MLP neurons of a small language model. Each row is named by its layer, matrix (down: output weights) and neuron, and shows model dimensions 256-447. Each number is 500 + 50 x the weight over its row's rms, rounded and kept within 0 to 999. Numbers have three digits each. A neuron's up and down rows have the sign that makes its largest values positive.
Before each neuron's rows, "fires before" lists the tokens most often just after its 100 highest values on Wikipedia text that the model never trained on. A number after a token or word is its count.

fires before: "|" 55, "|---|---|---|---|---|" 14, "|---|---|---|---|" 10, "|---|---|---|---|---|---|" 7, "\n" 5, "|---|---|---|---|---|---|---|" 4
L2.down945:493527472480483407506469513566574558536548448517504569466416455508440468500527517485533587506474397528497443579534513525538425447563469463403497422439523571486459524500428416494496490500550471585452503480561558455536459513473422468510481528519543490502444497571554526477476560482513492471525520461490459564535528523620451436512465433543565572537502486555540488506494494521538608514558465529501598526508459481587543379558416527465492410544544464481430456526571494492381501534471671472467467573404558448477535511503475553528465520449541540504603471378489428579452561526540486447

fires before: "s" 27, ")" 13, ":" 6, "t" 4
L2.down974:579470462493516497452555452485462559492491540459520622478443523472581449463470473466539398513502514486434473543406558572508554534473525523402480471521516424502568581433520434462565464577554522494489576499568341441569562493471400478517470458476516585467470469574559530538470449413401528459479440545463520524476554465458441524498551575443488551445517491494473504500462498458510505479500524512516511401453482489525441488419463488540551513492473472481486437507496514524607502427569555499527481462509536530427454465501458431489485477497544521421661442476454429476489534549598494514

fires before: " |" 52, " and" 4, "\n" 4
L2.down62:427577453502537471550524443586483495591363529453494470490540471453444471473531562503488467494440505556514492480491465517532516542516469409378544434446528456428483561497541431555486490485619489537438450436478449552460517643568510573469556490482464475463548425470459382548551573404492562519479556616491475517563426425503454534512494471507508525512490465509507542419478444498565410437537596586348569488537462474558482588453460501446597529415491425578503474575451470500586495502486456554480446536494373535458515526550574502469507455559541533425482452652545515462471419416533514486

fires before: "\n" 87
L2.down535:501501572503514575526508509457582494520486507479573460511573467520523453457454539468437514568540496480542527476537578464557488483544451523444505525555523449519426538525501439535509528465523451507495481471453505443521474532467592535488486411401531548431593475527533576536498488532502540523513391437541426502476529469536459553558514430606517556481485533454485528499488535478466478478436540511500518528477481519453422511486576446457496471500619525511561519444527512440491486553569495628471477518480442536553520516514465641554492468421539463510483499536464540470483536442500545416

fires before: " |" 54, "4" 5, "." 5, " Places" 4
L2.down704:429446508505535527547457525518522504534492510510484482526501539520480390533644571520491415516436449569478432600528448375455426549478517436536480505440492478446596506437607460601488554457506565464557535470415533550567510548495480445499468486491526506602476452476404458467496524485410410543521492391466452400497476464432538530466462507566517430488400550440472498478480540531521618548494447498449502513430537473501546572431515476434521467501446457573501544381490514494422502558519511531460525537498501470614528528469506445527444426524539610501475534539490482432486538491470539570

fires before: " %" 21, " Votes" 19, "\n" 13, " Candidate" 7, " " 5
L2.down758:433517467541444473511452492448505499531444459530554521406560519468514453466464472434481506432540494408443542435463529486527540591464547497386533512446554458584549546482461576480442477535576544510525539482486471491491466559528603419495416524518511436498408500449494592511487499496519442572446570546403597525470418439549521487519486461552502409513445525582445518432606481481511581549535529485465460508500573378518509520449503462467483461454506434523514616531399540539585483449489481572454546473442454594472573519522453476468476510461473407484506540525514515527497496452587505474

fires before: " of" 45, " in" 8, "." 5, " was" 4, "," 4
L2.down508:509476524512452510419428536479501546554560568571475573498524447474366551468506453484490431508552545497445529482388498545489515508497542451497476462507568577513516539539453453496599420467530467469496458606459548520451437459413507458482426584514415466400563478539457442475501493434514435448497582479451599500570449528457502541471519490494460413501552474423513495500491486564657468457396554573475482578465483470492538423492520509556520463423482517454468541495507389448543509444416512507549599544471399498473451451541418574541514528517503536478585534529526484499579525346427516501

fires before: " |" 53, " " 13, "," 4
L2.down517:481500546442485426518470501545558527457474594537511460437467552593430537545493490580487501528550538476465530579531528530437456588438551491519599425477537509534444488456525498500503497426571435491511426490454517408467553573498431509597508580438601542522475509547488500517471451518392506456471372604590521549437491503527437539545490441565513543502527495519455480524396539548405555627522592405530568494457573506555446499505446493505501432536489517513446549538536473564458445409602446448551474487388572510451530481557485588469509501524494441480402465487550500439372521520470454449

fires before: " |" 32, " Party" 18, " hold" 8, ")" 6
L2.down1106:474515455497391565475513459500513545507520543432616407450534495437562481520505553478415582487470520530499485468533506502479435458477537585564381443635485438523435475528567550434448547592396525519542514486470576506405565449480457413506565495469495533577487526481551423535507453420556516584455501530516479560442522557456526521554538415487508474579441435465488497437491498555486473453575469601489502559431520481456531491539470506476493519511535437438523482532473566538515527485515497479475418540581504561539505526478465485531503532557425504501529494388555552397560495524541490431

fires before: "\n" 76, "==" 6, "-" 5
L2.down243:493489491487523495453456434480583440523574506432475622396461503496527562512524525484534527512490558431531540553527554496551497500486457411386490558526504535523475526431557434508527427428510565514502453513521501488574417627492452478488469485458521494607579496493508455482521533413574500487511581500511525450499387518538474615504542459578528480462551529473564517405542452467453487458436444486517537491530474579512526563371484417466450513481522345467553579450417416480395458508553489658518481404461498501476521531440388499408449441389573493411456495496491498410464473467438537526

fires before: " |" 68, "." 28
L2.down888:495518443531440570510487514489505479440468492549461546517496467478526537419444480561546539499528391475482496554518566547481504546510509555541478401491566485538554479470485528452533395485540547505523474595555459469466503503543494493477456513505440523438418554468517559412556505482559490418465503525514654594463480598419504474576457454462552504505548667459507501456494573512594458380629504588494444614504446520488502490507490490536413553474486440496454494471469565492587541568579560462490535506468539564432401490482535498517434507506459535418487506527545420460395505429543496557

fires before: " |" 71, " (" 7
L2.down284:463469511428549474437498519587559557509510496583533486510499505494467530517587534465477531538538545458514509534537421519507468484422419477538498428567460515424573505517508467528535608492490549554511481525442518491531527542459474468541474507558501506554609492582483508507529467389537564481512472489514478468491518541472450515473540573388556428562537449517477528462539404484608540504482531537605456600514526567431456507497497437526423405495401506423486545441500535505476445469512543508511497561553458433509436457428477408519527508568453446507490499477474541569577556516474483482

fires before: "-" 56, "\n" 28, "|" 8, "=" 5
L2.down600:424535525383482508472434530555460539577397542414466520508485460531565522547537398555532548439472526520552432489687570434421558531522578477463522493486464527451544490479434472532570518497579503457489543407523497438517506493498508543549432496497524518531434431466500485463517560416529492570477471565453519509547476426493486403557356473515516557410600494467513541487479455545511401482540604452435486520513515398435559513468591433545525446503483471575519586451458509533482521471494456563453481522497530436552487580449435506468533486439538474496581438464519508483567436428504600382

fires before: " |" 47, "," 8, "." 5, "uro" 4
L2.down1491:488452493456473505565478507376529421582502519446459510524531459561479523563575455409553398495479470435435456493526461508494457493503527483558434451498419512579508493452594536578548494512549595497559531500483607485514539462510443400482479547547492404530588479500478482466513450500538556509443530590489453527511467580563516434572470620549462469471533445438627480438559477470560529504415388491457457508450491534475426530495458530539501425496526537421587473597495517421405484445470486543492487576486522441496502527502478547555566489503490553543451511551489488437556485546478514519

fires before: "\n" 68, " |" 9, "==" 9, " and" 4
L2.down4:535460499460529394556423509463522569573474562468454582477514407486546473384528478514528446527490497484521435537495454481462469508444515486480616456507451429524574461555495524540599466534561514533457463457513571545481554472401513532400488605447576537531556451537593487454594419484460410470510549598528523545514576527568456452509428529460561506506533539528498440511503523557515468540400442541515477426554500464503525565509517535518498475429510594446519408571552451507435483473495486504494519547411497577539518472462440442554422470496475603527467489504480479543482528442485507382

fires before: " |" 83, "N" 5, "\n" 4
L2.down778:488528518474535591460480529492429533439465447519543486527504552483471473558561560565460498501525476494503529487548525396455479559473498431521459522496425529422424492441496470516472438468596456430551517484445492530458446482497521526496454545431262361521507539529450525508581538493529603483492535518438515519527498551430487467532464533456528389533542633515492505468565506504588381505539448457465540569491481428559492413568502558559548490558442493458518435534460586586450563426571552489496495456599627478571457500577510361489491599521510505493473468525513477483564484473528464396

fires before: " |" 50, "\n" 7, "." 5, "," 5, " Championships" 4, ";" 4
L2.down1580:534499483408472517487492465497416348615486447453483486510496560420577528553490515480575493531483507481414512427547518460511500506506439431485535465596465441430643456538447469505500555480504517409592479532466460585541537367577526539500532445617578441543479463528457433495452569494585510464460520488586489478535499436479519503638456474415515491387475521469446395583484523432511572571555518526456455507478517471550557583471548426433423494463602553493515579526594610474426547585466466591548548498545578423413457522504546500484515472497436583549529489529513533511525525570524530409

fires before: " |" 57, "\n" 13, "N" 7
L2.down1168:463457473530572502411555495528519582461513557522564475488454537517474506575526461506482501520428440483371530437512433619507584454482514505505582580505567538549459540517489439527502518474393558532498510500557483508442571493473532526463429516398465447572539476497470525479520463462469569469532479494393562478548496454498530497495494578525535526446461455568473559435566476439525571511514540554431573497530426510499517582465518473615451406505544368534454528542512506541444575482524642569461560517473501511460496451551479458488520491572460489511513447527482554476510453469458385392

fires before: "==" 49, " ==" 18, " life" 4, " date" 4
L2.down1608:512548527541525528407522497557500456518399532499478554540421525576476449411611574502526477313534513503494396471555443492498497495549452591555402502434521458435481534542572569511461546442529464519580451411595552488425492626563449545563457499556397494451456467474547489625491454421471505531482499424488508518497508526503377487523375574556616519445526496529503476531555494450567462392504523478479531469500545505508525454502430514565433495463567476461493554474428488516530580498553397539470513522390490544557548458493515513446427520537570489514516535530535451566420567535448430513

fires before: "==" 26, " ==" 14, "\n" 10, " in" 7, "===" 5
L2.down494:505493536503431432555468520448472537430454493534526532544503527518477505452459515503451520544553491519542564468462492415499385420519556523511465474494563537455397467538370549411503536474557481453531510562483528418469389448537483458586503455550548483513561462514502569466567492434483460528441466418566478444466452483483547519520455514504497419460511510453471501431559486540534441469497404525473503513512470500530474551535527459447518590566507513427586375474492584488462496645641487441434518419500580407426552508641496516447484571464499506565520574538524600517529474479473515431

fires before: " in" 24, " by" 10, " of" 7, ":" 6, " on" 6, " to" 5
L2.down1507:503549528412548445550481545536414411587452547546518581629521443492528443472566461491471437562530496506397582514471442557525551462445454511499546496482541520499578461507484489556495515472492519516479494538442454440526469531601539510464347468634576411496593554564514558513504569463480419450463490435478525565562457525484455544575488549517519466490439456463549473462501412497463524434555508540487524469495464574479495466594493536465664482564471434597365460478527430622533519495475456513557462534588413504541438423489429424431513426565545542564467466457422620465596426525499557601

fires before: " |" 33, ":" 12, "." 10, " (" 8, ")" 5
L2.down380:561585514496515553642495432488453502522488430471527584489485477499551414483470442519546445581393583587529514489544550462508555487527504532425506489633499451549515441508461432492456554551527537583467461487521496404497544450505369478395476529538472539545536480476594573553457561482432507544445448516391485554583488556519521575393419474543473502572478559481491508487520547462411625582570519513426538485498410500470505424558486520449564510599541428473405488493511475540427521488524525405507476574480545471515422440510524504397497493456497535516393431562491518438521452614458533428

fires before: " |" 82, "." 17
L2.down1141:524510484469508474436468421524514414521514442494427440451554461615460547465457527469457447520522504506487480467490449515494578587434464507440559561516484587458536421400443521600540367532442532450533412578478409448455519553509532512444458503488459565533478586548580505491554523505504486485479493561555478578457518484497432555501416499536440414482483549528424490419512548509503484574486536549488549585505553515497555508644555497480482478505483505378453469427475502445464468560459492614502558479485494516543515400550572561581453505484495577355510518475598446500482566424491468513

fires before: "\n" 95
L2.down687:418541538602505458516481540484526585423416432523524469470439506408420461611456486537531452516486386408510470506554611581428485548588547586562432553523492392464449521585442488465594581582523469527444566503525543459407542447515429479543477410427504390429454461593543445427495490424551590476550484523558498534501477502590550504514461537408412416470581414539494515463418487515468544408517441541483622542539517450568486502571509510584490524358518387527502490482461518523488512509481575583528610554406503475436447568514496483548527498513508516503465573453580433417551483513530420510

fires before: "\n" 76
L2.down1356:509468421508498506436467499529582537512467507491532494474492474558561529408536590493589506507505568504532510523467491517477475507471466455457528550474427434473526531537414512483460574463552384503392444490459546628542545515463597497497511482490578496463537527526530447451471513590429412571487549500511534463611529481543473475503446528517598497462503480474600460530446529382523415491528534431446529464506507489559556379498468537468577534441439478449531539609576446445362484529556501511478455405511529495509525463579527522590449418498405536497522471419506513401497584550449474451

fires before: "%" 47, " |" 19, " m" 4
L2.down606:470473486457536479457536514442521535453450576528573498433430540444431525501571481538502374482560567519462478483591471407526521612419493421446513493517459457504517489407550457350513480510519493616580520428530505540479462483512529453512458506480452582458483514526527416512500459479418479426570458519495367530431505455532424479479477518455511590479472536444463424387516493454479413512477455563527457449461453484423537505426610562458540501495538555459537561525516519476515510524529490495465505473569506509491500527537560494487467553380468509573477525523596515493555481576468501485

fires before: " |" 38, "'s" 7, " –" 5
L2.down1454:501447554418561587483591555490475521539536570557508551415479428533470589410438471458392516491496524507485556568505501604538523504516442497573563573471512492527435525510477533487524419523575461513491493484442620457459486543552479456477545570413464515461525479551433511451460447602443526473474463535503379503479512547470527562390522560413512413564379562464480463471559431465612448458447603439436430485450450519511507625546489495522516541565473600470454418502436396506468487505511550436442511483499461428436596390480547575544480532524525472528430543412521523525550434561533520545

fires before: " |" 69, " been" 7
L2.down65:514524540513446513462429557439486533437566488484531490498540533482379414500530528478443522428453467472523533506460469440504493454468467531647445550474446579468504469482465461531583476607563490601491551488523433432556522400526501542504495560549533514573443517529583474478482506456557527572457437444516507597529506527450590607409467487367561500424409502495501488410458454474377560451525524582519497445521466396503564469429490480485405472494625484396438502446454484574470573460471443539551579493485551511535439437496525539614501503481484486516540515461565544498569469501513380434